Part of a small language model's weights: biases.
MLP neurons of a small language model. Each row is named by its layer, matrix (gate and up: input weights) and neuron, and shows model dimensions 48-111. Each number is 128 + 32 x the weight over its row's rms, rounded and kept within 0 to 255. A neuron's up and down rows have the sign that makes its largest values positive.
Before each neuron's rows, "fires on" lists the tokens most often at its 100 highest values on Wikipedia text that the model never trained on; "fires after" lists the tokens most often just before its 100 highest values on Wikipedia text that the model never trained on. A number after a token or word is its count.

fires on: "\n" 48, " 18" 16, "–19" 7, "ttle" 5, "ight" 4, "±" 4
fires after: " |" 39, ")" 7, ";" 6, " " 6
L3.gate152 [138 105 145 104 131 126 175  94 156 150 164 135  64 160 139 157 138 119 118 140 139 104 140 128 138 142 139  87 136 126 109 130 130 121 151 130 153  96  70  49 202 104 135 160 128  93  98 123 167 116 143 153 175 129 123 117 165 123 152 117 122 126  92 111]
L3.up152 [ 97 135 102 128 128 108  93  95  74 111 101 107 129 156 126 164 146 112 117 150 155  98 136 184 134 146 148 100  84  94 104 117 142 185 106 189 130  80 113 137  73 115 183  98 123 155  71 172 118 112 125 117 137 148 141 100 180 164  76 114 135 141 101 119]

fires on: "ar" 44, "f" 10, "der" 8, "gg" 5
fires after: "e" 24, " E" 10, "l" 6, "or" 5, "E" 5, "al" 5
L9.gate43 [123  88  95  87 133  99 106 116 110 169 107 170 169  72 129 145  54 128 114 185 150 188  85  76 108  88 147 105  90 103 110 163 147  91 156 123 150 105  96 112 117 169 132 119 135  94 132 104  85 128 158 107 144 145 153 124 174 125 106 139 104 107 138 143]
L9.up43 [124 121 113 164 131 126 104 108 157 160 147  97 116 154 131 139 156 135 141 106 169 190 143 154 133 131 108  90 148 103 128 179 137 102 127  94 113 127 146 104 135  89 117 100 102  96 125  73 122 122 151 120 149 119 130 109 145  71  83 151 146 148 111 110]

fires on: "-" 50, "e" 11, "l" 11, "n" 8, "o" 6
fires after: "\n" 51, " Car" 7, "en" 6, "M" 4
L3.gate81 [111 157 161 147 141 130 154 132 161 142 146 117 151 193  78 175 139 125 136 140 137 121  99 110  99  93  89 146 179  99  93 137 138  83  89 123 143  97  86 156 160 153 105 121 133 128  81 191 119 108 151 142 151  89 153 143  63 119  54 151  87  67  72 148]
L3.up81 [123 159  98 137 158 156 120 109 101 135 150 142  99 141 112 174  73 100  74 109  75  97 137 104 114 120 123  91 111 154 116 127 117  94 186 105 186 160 125 107 122 162  54 125 137 135 144 173 185 113  75  96 140 107 111 155 115 121 117 175  88 175 124 157]

fires on: " a" 45, "A" 18, " an" 11, "a" 8, " A" 7, " the" 6
fires after: "," 32, "\n" 16, " is" 13, " (" 5, ")," 4, " \"" 4
L8.gate45 [ 94 137 109 175  89 101 180 141 131 129  65  89 135  76 148 157 110 152  69 157 178 172 136 118  92 175  87 131 123 138 134 117 111 129 206  91 120 110 116 140 107 154 126 138 122 120 173 140  91 110 149 165 129 156 111 108 140 153 177 151 145 113 144  95]
L8.up45 [145 108 119 116 143 144  93 131 161 164 105 164  91 128 133 119 135 141  87 130 159  95 138 106  89 141 103 114  93  71 139 141 123  81 183 133  60  89 201 133 160 123 200 151  91 121 137 153 106 124 127 173  53 171 130 116 160 167 137 125 136 186  86  58]

fires on: "u" 40, "ma" 11, "c" 11, "h" 10, "p" 9, "t" 6
fires after: " A" 26, "A" 10, "y" 8, "o" 6, " Pa" 6
L6.gate554 [107 102 117 184  83  85 150  50 114 150 130 128  89 121  82 130 139 158 128 105 177 100  76 117 135 114 147 149 165  92  87 102  74 102  74 160 135 134 137 122 133 139  73 140 118 136 183 145 129 122 192 109 171 155 126  62 133 135 145 136 117 144 165 118]
L6.up554 [162 165 128 142 162  83 145 172 115 136 146 118  72 145 164 114 161 167  99 121 147  83  54 161 110 146 110 145 186  80 158 145 157 136 156 105 130 159 103 175 126  78 142 109  61  99 156 120 119 136 151 101 103 119 202  94 166 174 150  65 146 109 165 163]

fires on: "ton" 31, "t" 12, "ham" 9, "se" 8, "ter" 7, "tro" 7
fires after: "s" 26, "par" 12, " In" 6, "us" 5, " Mo" 5
L3.gate607 [ 97 111 165  74 172 120 146 168 106 120 150  99  91 116 133 146 153 170 112 139 113  92 150  80  81 131 120 160 124 110 149  96  63 130 166 149 180  82  81 210  87 151  67 143 149 141 134 132  92  95  95  75 127  75  78  74 137 113 166 177  65  91 156 187]
L3.up607 [103 115 180 131 146 166  77  59  92 110 123  98 127  93 159 143  87  74  81 125 149 133 153 123 120  63 112 179 122 135 118  84 118 145 155 125  74 164 154 125 104 128 153  80 161 115  99 134  93 129 121  90 187 126 129 137 129  82 141 113 116 133 121 139]

fires on: "am" 19, "li" 17, "el" 16, "our" 9
fires after: "b" 19, "n" 15, " re" 11, " be" 11, " T" 7, "d" 5
L6.gate438 [ 97 100 141 110 145 124  89 157 101 121 120 171 101 132 139 106  95 172 177 106 134  92 114 129 139  58  68 120 116 105  97 133 137 125 122 141 132 176 109 136 194 105 143 123 138 137 115 140  93 119 173 161 157  62  91 124 133 152  84 142 171 108 118 130]
L6.up438 [ 62 115  85 110 138 138  93 131 130  75 159 111 114  97 128 119 129 151 101 105 121 111 145 103 157 108 123 163 150  88  86 169 171 140 149 110 171 137 159 138 135  77 135  90 157 140 167 142 141 164 142  94 166  96 128 119 173 172  42 167 129 131 120 145]

fires on: "fe" 17, " J" 15, "s" 14, "qui" 12, "lu" 7
fires after: "c" 19, " pre" 15, "ro" 6, " Pro" 5, " con" 5, " pro" 4
L9.gate410 [149 158 153 117 142 140 176 232 120 158 121 123  93 132 145  89 116  93 124  98 190 164 122 135 160 106  68 114 132 132 161 129 171 110 128 109 111 124 132 124  84 169 106 140 142  84 139 110 108 151 130 134 113  81 153 102 132 143 146 135 153 149 130 217]
L9.up410 [118 147 140 174 159 126 152 142  86 132 103 128 163 124 110 101 192 137 102 131 117  79 142 172 131  89 158 143 164 122 112  84  86 132  86 181 143 129 130 151 172  92 156  79  97 171 114 119 105 134 150 127 131  95 139 120  92 197 147 150 128 110 145 127]

fires on: "ne" 55, " Ne" 39, "N" 6
fires after: " " 53, "." 5, "," 4
L3.gate240 [ 82 151 122 136 183  83 228  97 142  87 102 119 145 134 133 130 137  90 118 141  55 114 179 109 136 116  63 114 131  94 113 133  87 148 118  79 130 112 170 140 143 117 115 120  73  74 101 167 102  84 154 137 209 155 141  85 165  91 127 144 214 131 159 143]
L3.up240 [ 91 160  93 149 150 150 103 142 141 136 144 182 177 130  95 144 121  60 156 139 160 122 178 136 152  65 126  74 134  85 144 105 154 153 136 220 122 179 149 125 110 128 169 133 152 143 151 113  92 121 139 151  87 136 154 103 154  90 160 179 168 127  75 161]

fires on: ":" 84, "av" 6, "ar" 4, " critic" 4
fires after: " 3" 20, "13" 7, " 4" 6, " 2" 6, "d" 6, " f" 5
L3.gate581 [112  73 136 138 151  93 211 111 142 166 119 157  97 119 119 102 137 172 143 144 149 103 129 125 218 119 121 141 207  98 127 129 141 162 158 110 125 126 157 141 192 114  76 183 134  75 118 135 118 127 137 157 119 171 127  79 162 114 114 159 130 119 178 120]
L3.up581 [144  90  92 176 123  91 156 144 166 132  61 165 123 100 128 141 145 128 140 161 153 183  77 113  80 140 142 123 120 118 133 138 164 153 142 155  81 175 143  75 172 122 100  99  91 129 128 163 140 125 113 143  78 158 119 124 155 136 162 162 150 126 104 137]

fires on: "s" 45, "n" 19, "act" 14, " 19" 9, "p" 5
fires after: "s" 25, "as" 17, " " 14, "ur" 13, "-" 8, " an" 4
L6.gate220 [ 95 111 134 131 119  84 136 105  60 182 157 153  93 121 131 146 146 154 140 138 130 124 165 136 125 146 148 119 118 157 148  98 118 127  76 140  49  75 129 147  90 228 116 173 102 132  65 134 152 117 180  86 115 169 183  70 125 131 107 135 100 134 181 136]
L6.up220 [135 136  84 178 131 105 137  96 154  88 119  85  98  90 144 132  84 146 204 180  98 138 151 150  90 171 179  81 112 155 133 109 123 176 121  68 132 116  95  63  86 123  98 156 127 117 132  84 154 112 155  98 136 134 102 136 170 105  89 148 138 126 142  93]

fires on: "re" 25, " well" 24, "w" 11, " some" 6
fires after: " as" 25, " F" 15, "al" 12, "fe" 11, "," 5
L6.gate504 [125 119 140 119  83  94 159 172 138 158 143 144 129 113 156 186  98 148 134 154 116 135 131 117 169 104 107 164 152  64 126 162  85 118 129 102 157 186 111  98  77 127 146 114 161 121 141 143 121 127 108  88  84  71 114 123 153 112 147 184 186 164 203 179]
L6.up504 [103 169 131 115 164 132 152 128 127 125 120 111 107 109 181 155 135 108 124 143 151 109 147  99 196  89 119  77 149 175 171 120  72  80 143 154 130  88 170 113 153 143 204 154 164  30 155 136 100 129  71 119 143  75  76 120 150 150 166  54 129 152 126 147]

fires on: "fin" 24, "vi" 11, " Year" 10, " pro" 10, "ur" 9, "op" 9
fires after: " " 28, "|" 10, " co" 8, "en" 7, "ad" 6
L9.gate32 [118 123  87  85 131 105 119 165 168  68  75 144 146 113 166 146 106 112 108 145 128 105 118 140  88 137 129 144 118  86 127 160 128 117 166  84 142 142 140  71  65 129  80 109 119 107  67 159 120 144 130  98 105  91  86 148 182  86  88 103 166 171 119 116]
L9.up32 [221 188 102 130 100 102 122 176 113 130 147  83 147 130 176 145 141 148 141  88  78 144  67 155 152 153 114 184 210 135  66 151 155 138 113 160 116 165 149 189 113 118  97 106 148 138 113 159 113 118 161 156 147 174 219 124 162  91 167 152 148 127 134 114]

fires on: "duc" 15, "vo" 14, "er" 11, "ach" 5, "gi" 5
fires after: " re" 17, " on" 14, " Ch" 11, " De" 10, " " 10, " Re" 8
L5.gate493 [137  87 157 128  77  97 135 144 141 130 142 149 148 126 114 145 138 189 139 120 138 105  98 105  77  97 126 112 131 109 108 155 140 111 114 174 109 161 107 139  96 154 170  64 107 176 128 172  85 115 134 108 115 116 131  84 155 103  80 115 137  83 168  87]
L5.up493 [151 108  69 131 153 171 121 180 181 173 102 126 163 107 135 143  88 115  95 116 163 139  91 165 129 137 173 144 126 160 128 121 194  94 119 185 130 131 101 110  99 110 120 132 138  87  88 153 150 131 151 140 114 137 173 124 160 129 103 112  95 142 117 107]

fires on: " " 77
fires after: " |" 56, ")" 6
L5.gate575 [ 91 171  92  18 142 141 180 106 127 176 137 125 108 132 165 122 148 153 132 118 141 153 160 141 115 142  90  91 132 134  90 108 126 120 187 150 136 127 166  71 166  48 111  96 121 102 165 141 154 116 112 171 123  92  93  89 150  86 165 123 127 137 118 109]
L5.up575 [154 123 151  79 168 118 118 171  84 110 173 179  59  94 155 131 110 100 126 117 131 134 126 108 168  61  92  98 211 128 188 153 160 134 177 191  90  64  94 121 139 101 142 134  82 166  98 132 132  83  52  86 108 156  77 116 108 123 111 129 133 159 130 168]

fires on: "an" 27, "ar" 19, "ven" 9, "y" 7, "lan" 5, "lect" 5
fires after: " B" 18, " L" 9, "lo" 9, " H" 9, " se" 8
L6.gate104 [129 154 117 108 127  83 155 120 146 146 150 154  80 128 146 112  99 139 110 154 144 108  82 170 134 154 151  98 114 143 129 113 128  96 142 145 116  67 161 116 142 138 144  93  87 104 190 119 137 178 148  81  95 120 100 103  79 125 169  86 125 146  89  60]
L6.up104 [106 105 108 115 149 122 128 144 116 157  69  62 162  70  87 112  76 139  62  72  99 109 102  84 121 143 152 111 124 153 175 121 143 175 113 178 160 184 101 122 139  97  91 156 112 127 140  86 198 116 131  61 108 116 137  92 158  72 157 136 118 105 131 113]

fires on: "==" 75, "re" 9, "th" 5
fires after: "\n" 75, " War" 6
L5.gate228 [116 155 195 103 101 143 139 101 221 169 188 176  87 137 159 134 140 149 158 165 128  70 149 168  67 119 116  87 147 118  99 158 129 111 134  73  98 100 188 165  79 192 115 163 129 118 161 127 102 133 111 165 131 118 155 153 149 125 142 146 123  76 152  85]
L5.up228 [128 127 153 141 153 114  96 117 115 168 124 191  90 132 120  79 102 196 110 122 126 103  99 105 166 116  88 178 149 102 118 149 115  97 131 128 100 102  98 124 136 109 114 107 122  65 176 142 141 145 116 110 119  86 153 128  86 131 158  58 109 101 110 121]

fires on: " " 34, "ri" 23, "ud" 9, "s" 9, "ni" 5, "le" 4
fires after: "|" 39, " p" 16, " st" 9, " App" 9, " St" 5
L9.gate25 [169 156 161 159 122 150 155 110 169 112 135 144 125 187 110  93 100  99 144 109 157  92 133 196  69 113  98 113 125 155  93  89 138  96 115 128  84 147 117 162  91 133 144  92 147  84  76 149 121 107 117 178 151 146 135 206 105 158 100 101 129 112 102 128]
L9.up25 [159  92 153 150 124 119  83 174 118  90 197 102  98  97  90 117 108 152 111 136 166 105  72 140 178  52 158 167 162 164 119 149 112  51 165 155 113 176  65 138 128 109 108  74 124  79 113 146 129 161 184 136  96  82 103 180 134 126 143  82 144 127 111 152]

fires on: "-" 36, "ar" 9, "al" 7, "d" 6, "m" 5, "ay" 4
fires after: " Al" 26, "l" 10, "ve" 6, "al" 5, "le" 5, "e" 5
L9.gate64 [101 136 100 104  89  25 142 108 154 127 146 170 144 139 138  97  38 144 157 149 141 214 127 103 153 149  91  81  88 157 165 150 184  54 134 127 143 142 125 131 193 118 107  89  30 158 108 136  80 133 116 104 147  90 159 147 115 169 121 138 156  95 145 168]
L9.up64 [ 38 144 136  86 125 175 127  76 139 177 121 134  82  98 140 154 102  73 131 125  70 103 110  96 142 150 127 146 148 156 166 163  86 127 204 154 106 125 168 112  88 145 119 135 126  95 143 133 129 126 126 161 128  99 141 146 130  94  79 124 136 152 187  83]

fires on: "it" 22, "ab" 11, "a" 9, "l" 6, "or" 6, "ip" 6
fires after: "st" 23, " re" 14, "re" 9, " Re" 6, "c" 6, "ic" 5
L8.gate175 [129 135 143  86 139 110 147 128 148  77 136 133 132  95 125 147 189  58  91 120 155 109 134 137  77 131 178 155 112 104 149  84 143  88  96 109 152 129 172 111 186 104 142  87 108 142 154 140 146 145 117  67 179  80 121 120 148 118  91 145 127 127 152 118]
L8.up175 [ 74 134 170 161 156 141 159 132 109 169  66 108 128 101 109 144 115 124 146 164 135 130 117 108 127 127 127 170 103 178 149 127  85  81 107 154 181  73 196 147  98 157 126 134 112  85 149 141  66 142 156 125 113 138 192 121  86 142 110 163 191 135 111 153]

fires on: "s" 27, "d" 25, "li" 7, "gin" 6, "er" 5
fires after: " be" 22, " include" 18, " provide" 8, " new" 7, " d" 6, " may" 4
L6.gate444 [161 134 128  95 135  60 148 146 133 167 138 178 125  93 202 125 129 187 164 170 159 139 159  75  92  97 132 138 175 131 188  95 169 130 158 119 138 142 172 150 144  96 144  94 122 114  71 198 141  68 119  92 131  92 138 133 116 159  74 137 141 161 157 134]
L6.up444 [149 164 102 150 160 119  86 121 124 166 137  93 169  94 202  79 166 170 150 135 207  94 115 120 188 124 117 109 157  79 133 125 115  96 142 168 146 111 137 173  94 155 117 104 130 130 164 150 170 163 157 122 147  61 142 132 135 127 147 196 193  98  83 149]

fires on: "ct" 16, "n" 15, "u" 12, "g" 10, "ctor" 7
fires after: "tra" 19, " Pri" 11, " comp" 9, " fa" 7, " Pa" 6, " Tra" 5
L3.gate14 [152  77 134 130  88 110 149 210  96  98 106  92 160 145 171 125 140 105 192 133  94 102 135 135 143 113 158 135  74 127 156 152 124 174  54 163 143 114 159 143 106 170 117 152 129 143 141  50 131 126 145 159 133 149 111 134 185 145 115 174 194 180 125 129]
L3.up14 [153 133 149 220  69 164 162  85 140 135  58 135 152 166 134 189 150 155 124 141 135 126 166  91 155 103 169 145 131 139 155 103 146  81 125 119 106  89 140 117 128 162  61 169 120 157  94 168 156 161 103  94 151 127 106 150 124  81 154 203 175 169 149 120]

fires on: "w" 51, "ch" 16, "ut" 8, "h" 5, "ve" 4, "le" 4
fires after: " La" 13, " Te" 13, "ra" 10, "te" 8, " A" 7, "a" 6
L6.gate295 [ 85  80 159 101  99 147 101 135 113 161 115  92 120  91 148 161  77 109 121 137 106 124 133 105  66  99 174 151 161 115  87 125 125  84 121  82 126  93 134 163 121 168  71 110 165  97 139 157 119 126 104 162 206 147  90 174  58 143 152 104 121  79 154 184]
L6.up295 [165 158 175 137 132 123 159 139  57 126 158 165 117 127 150 158 111 135 141  91 121 135 138 163 233  78 162 130 168 149 137 128 114  81 129 106 132 104  95 164 170 144 124 143 192 159 116 116 106 159 161 106 129 134  54 130  96 153  90  87 131 148 115 133]

fires on: "n" 77, "," 11, "ci" 7
fires after: "an" 22, "on" 10, "y" 10, "en" 7, " K" 7, " Con" 7
L3.gate627 [125 162 129 155  88  33 144  82 125  69 134 119 118 178 124 152 102 120 119  91 127 127 108  54 110 187 113 111 156 105 111 126  94 131 106 179 153  35 193 173 148 138 128 157  70  55  84 125 165 104  84  89 107 152 145 152  59 135 161 155 106 147 122 166]
L3.up627 [123 102  86 120 124  94 174 181 151 122  94 104 177 117 141  68 140 132 117 139  86 135 155 182 115 152 113 159 115  78 100 135 151 169 104 136 178 110  92  74 148 162  88 124  85 160  86 136  80 139 143 202 128 114  89  87 109 135  95 147  80 174  96 123]

fires on: "20" 74, "cho" 8, "jo" 5, "hi" 5, "–20" 5
fires after: " (" 61, " " 18, "-" 8, "\n" 4
L6.gate623 [ 56 132 137 140  99  82 108 173  87 137 140 163 148 123  77 141 199 153 122 119 182 124 123 108 114 160  91 118 110 153 141 113 127 147 111 122  47  95 173 120 192 135  97 141 158 139  99 144 107  85 176 165 112 153 120 149 159 103  99 120 110 133 109 170]
L6.up623 [152 135  67 108 147 123 114 110 152  28 102 123  68 169  72  84 139 136 138  98 148 159 121 118 119 135  78 150 143 151 108 152 145 161 132  86 149 134  86 108 134 110 158  98 171 121  82  80  76 111 146 102 119 122 155 132 161  43  90 111 196 113 119  93]

fires on: "==" 98
fires after: "\n" 98
L6.gate499 [123 130 159 114 109 131  47 142 133 114 119 184 103  90 160 144 156  99 160 156 178  63 148  86  99 152 171 102 189 128 155  98 112  91 150 151 140  69 114 208 132 146 105 129  93 115  82 164  42 118 150 132 128 103 128 121 199  98 143 156 165 134 126  76]
L6.up499 [193 126 164  89 107 106 125  78  80  79 190 163 127 179 116 121 130 128 146 122 115 119  77  96 194 110 134 120 122 133 114 114 135 139  96 114 154 143 129 159  68 193  82 153 111 162 147 141 152 112 153  61 144 113  98  75 140 166 122 105 118 105 156 123]

fires on: "an" 26, "ar" 15, "u" 8, "i" 7, "lan" 6
fires after: " B" 21, " P" 11, "b" 7, " Ba" 6, "p" 5, " b" 5
L8.gate508 [ 93 157 179 144 122  84 159 145 137 175 143 131 112 117 113 138 130  92 107  87 163 149  67 211 141 130 121  90 181 111 103 141  95 145 151 151 128 108 135 135 104 144 186 169  88 179 155  87 154 108 166  50 138 129 138 103 124 204 108 153 108 135  73 100]
L8.up508 [135 125 110 204 135 143 172 102  82 102 109  76 146  73 159 132  86 173 145 116 143 125  97  94 130 172 127  85 184 162 134 130 181 102 145 140 115  73  86  90 106 163 108  91  72  95 136  74 163 110 139  85 143 101 130 183 150 125  87 150 132 146  86 134]

fires on: "ho" 28, "ur" 14, "g" 13, "li" 7, " ca" 5, "ga" 5
fires after: " " 24, " p" 15, "b" 12, " b" 6, " B" 6, " a" 4
L8.gate50 [135 108 108 134 161 106 131 135 131 152  88 160 150 157 114 147 143 156 156  98 170 104 115 202  83 113 129 130 154 186 170 139 192 136 128  91 137 148 129 103 125 149 164  87 127 137 129 155 167  80 140 150 204 155 168 158 133  45  90 126 138 135 200 103]
L8.up50 [138 160 103 111  92 133  73 138 135  78 118 111 133 150 125 156 130 144  78 153 193  88  79  53 169 101 129 161 146  97 140 141 130 138 163 149 120 165 198  36 124 177 193 102 109 157 121 183 188 172 110 121 126 106  68  96  96 167 141  77 145 159 106 106]

fires on: "en" 16, "la" 15, "ho" 11, "ing" 9, "ur" 9, "u" 6
fires after: " M" 22, " K" 18, " V" 17, " W" 9, " Ch" 8
L3.gate410 [128 148 134 117 111 124 127 193  84 152 193 156 115 117 170 131 185 142 174 107 157 153  97 142 148 165 100  74 192 144  56 100 119 140 146 214  68 150 143 126 124 126 123 147  82  36 121 133  89 124 137 159 134 146 160 119  79 135 115 111 126 120 108  98]
L3.up410 [127 196 129 169 103 111 105 111  96  95 119 114 130 140  95 163 188  98  96 138  60 126 138 126  91 182 103  85 125 145 184 127 112 135 126 130  86  97  38 115 133 107  86 118 141 104 134 135 159 126 128 160 132 128 157 106 163 107 131  67  79  93 135 104]

fires on: "s" 30, "ri" 19, " Year" 13, "es" 7, "ing" 6, "t" 5
fires after: " Ca" 25, "|" 8, "mo" 6, " sub" 6, "amp" 5
L5.gate530 [123 157 184 140 121  88 135 128 108  60 109  72 168 111 201  87 174 127 149  68 144 145  76 189  84 163 112 118 107 116 119 133 103 121 112 151 133  98 142 223  95 131 138 129 125  94 176 118 111  90 174 134 164 135 164 121 169 105 124 166 102 139  95  71]
L5.up530 [156 116 106 129 126 113  99 126 119 122 176 109 111 169  94 156  87 107 126 149 123 161 130 150 167 193 115 141 161 198 106 101 112  99 186 123 100 145 120  85 118 103 149 145 121 125 147 163  97  86 134 107 102 143 150 111  61 152 173  95 117 110  82 157]

fires on: " he" 49, "\n" 15, " she" 11, " She" 8, ":" 7, " He" 5
fires after: "," 17, "\n" 15, "." 12, " where" 9, " and" 5, " as" 4
L6.gate171 [141 143 134 148 136 117 129 131 151 109 143  87  88  46 104 143 173 167 143 158  91 142 151  83 108 129 121 186 133 124 143 168  88  70 138 106 131  86 173 162 136 143 147  81  71  86 121 184 129  92 141  77 158 159 129 137 148 133 127 137 183 200 151 140]
L6.up171 [135 176 116 104 138 119  86 162 114 152 137 139  76 164 151 128 164 181  97 175 167 147 147 158 152 177 130  67 122  89 144 118 148 207 181 141 138  82 122  98 176 132 149 142 202 154  93 102 103 162 154 159 194 102 163 167 123 146 136  96 174 137 103 165]

fires on: "ly" 20, " well" 16, "2" 8, "1" 7, "0" 6
fires after: "," 33, " as" 17, "." 9, " ma" 5
L9.gate443 [106 168 119 166 118  83 114 154  92  77  92 108 114 103 177 111 183 141 122 179 116 131 123 137 119 120 106 134 151  89 158 157 117 106 128 111 128 156 138 115 171 158  91 145 139 151  93 117 135 130  60  64 121  62  83  83 158 161  94 161 164 104 147 226]
L9.up443 [121  83 177  87 145 113 129 182  79 105 123 184  97 183 185  91 110 141 112 115 109 130  96 144 230 126 193 120 132 141 168 163  95 103 104  69 109 144 181 129 163 126 114 122  90 150  88 136 115 147 104 111 128 119 130 108 140 168 134 125 110  67 111 180]

fires on: "ru" 20, " Ru" 16, "w" 8, "an" 8, "ber" 6, "av" 6
fires after: " " 20, "le" 8, "fin" 8, " se" 7, " Li" 5, "vo" 5
L9.gate488 [ 85 147 184 142  94 108 119  79 137 121 114 145 165 157 144  83 112 142 136 168 167 160 113 120 157  99 158 131 139 172 135 161 151 104 162 138 124 163 139 153 150 198 116 147 144 143 114  43  73 120 175  97 165 141 145 154 116 149 113 102 176 146 112 189]
L9.up488 [155 154 139 145  69 118  82 123 116 107 133 104 132 120 209 129  96 111 151 154  85 215 137 121  85 114 128 160  77 120 109  92 105 102 134 112 153 120  73 144 125 158 100 139 120 126 145 153  92 107 122 168 123  96  94 161 138  92  90 178 139 130 162 117]

fires on: "o" 32, "our" 10, "ea" 6, "um" 6, "el" 6
fires after: "s" 63, "d" 10
L5.gate312 [123 104 140  43 120  27 109 151 131 133 103 159 132 164 174 113 151 115 150 142  51  45  80 121 151  94 116 111 137  78  67  96 116  90 145 140 155  94  76  82 132 101 126 105 109 163 131 102  71  81 112 103 140  63 129 134 125 131 152 133 105 115 109 184]
L5.up312 [ 97 157 164 175 118 118 182 124  90 140 131 107 139 137 110  86 174 119  85 151 120 101  87 158 122 114 158 159  86 152 119 145 121 179 151 108 116  91 146 102 157 137 148 135 149  85 121 151 135 106 104 101 137  71 125  83 126 157 147 173 172 120 146 141]

fires on: "n" 79, "t" 7, " an" 5, "en" 4
fires after: " " 34, "en" 8, "on" 8, "der" 5, "om" 4
L5.gate31 [ 93 159 108  88 144  64 114 134 156  90 161 114 156 105 180 153  74 137 133 113 126 169 143 113 129 165  94 123 139 127 109  93 105 194 130 145 136 152 116 179 122 155 138 132 144  71 116 163 128 150  90  81  85 136 157  96 140 137  56 181  62 120 188 125]
L5.up31 [118 122 110 141 175 112 144  90 100 102 148 109 148 150 124 124 113 142 125 187 134 157 101 150  90 138 124  68 135 123  93 202 161 142 160 160  97 162 125 109 115 126 125  91  74 132 141 150 134 124 148 106 103 149 123 102 186 131 115  65  79 127 105  89]

fires on: "la" 16, "vi" 14, "mo" 12, "ri" 10, "gra" 8, "ha" 7
fires after: " pro" 29, " Pro" 16, "l" 13, "ter" 6
L5.gate149 [112  76 149 159 129 159  95 187 108 132 124 130 186  99 107 150 119 105 123  62 180 134 122 130 118 115 201 137  97 165 125  95 115 192 170 165 118  86 128 135 127 152  78 107 107  85 160 121  98 120 174 160 113 116 164 142  71 130  58 122 112 135 161 215]
L5.up149 [108 149 145 137 169 149 139 131 134 130 150 150 133 151  85 134  73 116  72 154  99 122  97 139 204  92 122 100 169  58 120 120  69 191 144 148 147  88 157 165  75 138 144 131 188 113 117 176 181 138 136 142 153  81 121 132  87 112 210 132  94 135 174 151]

fires on: " a" 47, " the" 19, " an" 11, "\n" 5, " one" 5, " A" 4
fires after: "," 50, " that" 18, " is" 7, "\n" 6, "." 6
L3.gate407 [107 132  79 128 133 106 179 123 140 103 160 129 148  88  90 194 131 177 125 150 140 129 146 120 158 127 169 122 146  71  94 111 144 121 136 152 103 116 227 144 145 168 139 117  86 131 186 175 113 113  55  93 122 128 114 134 167 174 181 173 124 157 138  92]
L3.up407 [128 133 149 106 128 122 145 103 105 114  75 120 143  32 108 116 154  87  63 135 153 134 176 138 129 103  96  72 122  78 118  90 118 149 152 114 118 147 109 116 151 110 204 177 152 114 105  98  96 120 123  46 122 113  80 111 105 171 103  99 136 156 125 130]

fires on: "ta" 40, "la" 19, "l" 12, "b" 10, "ma" 5
fires after: " de" 16, " p" 10, " trans" 9, "de" 8, " dis" 7, "ter" 6
L6.gate531 [112 105 129 115  93  85 111 152 116 128 111  65 137 147 133 124 133 196 118  55 141 177 165 155  92 128 111 115 125 156 106 133 142 111 187 165  72 128 160 135 120 128 158 155 141 116  68 138  98 114 185 146  81 144 104 137 173  61 115 153 117 171 166 163]
L6.up531 [159 112 110  76 131 133  82 140 147 109  70 113 166 158  95 183 151 120 105 119 100 136 164 143  85 181 158 104 133 123 152 115 170 124 153 152 129 111 139 120  87 122  86 119 111 114  98 110  94 110 174 110  58 100  87 171 194 125 156 147 106 184 126 186]

fires on: "A" 61, " A" 21, " a" 14, "a" 4
fires after: "\n" 51, "." 19, " \"" 5, "==" 4
L6.gate78 [ 85 197  55 128  82 133 136 128 134  75 109 141 119  86  96 111  91 108 115 115  93 148  88 161  88 159 119 112 146 154 116  82 164 168 155 152 112 113 126  93 135 141 139 111 153  56 135 130  33 142 117 140 145 133 109  98 129 112  53 117 159 168 125  92]
L6.up78 [132 133  81 114 115 137 131 118 163 122 162 139 133 100 156 133  97 137 139 155 154 131 162 105 148 150 147 149  78 104  50 140 123 141 111  91 101  93 147 116 168 164 136 159  87 118 159 115 135 100 123 130 131 144 133  74 110 156  69 197 120 155 162 160]

fires on: "mit" 18, "ot" 15, "e" 11, "ec" 9, " was" 9, "ri" 7
fires after: " sp" 23, "com" 17, "sh" 10, " Com" 8, " Sp" 6, " all" 6
L3.gate103 [ 96 104 138 130  94  78 177  83  80 128 212 103 140 132 135 100  64  95 166  97 139  37 171 133 203  94 137 146 170 131 122  97 102 144 100 167 128 105 141 116 136 184 109 187 151  85 144 102 131 175 181 153 162 165 155 124  96 105 104 149 122 162 121 128]
L3.up103 [152 165 182  99 189 141 150 165 177 155 116 117 178 159  99  58 128 110 156 112 136 140 106 145 139 156  90 164  98 134  88 139 142 149  97 101 160 146 128 138 110 148 173  82 128  94 129 129 104 136 134 142 148 112 146 160 111 166  92  81 198 108 154 153]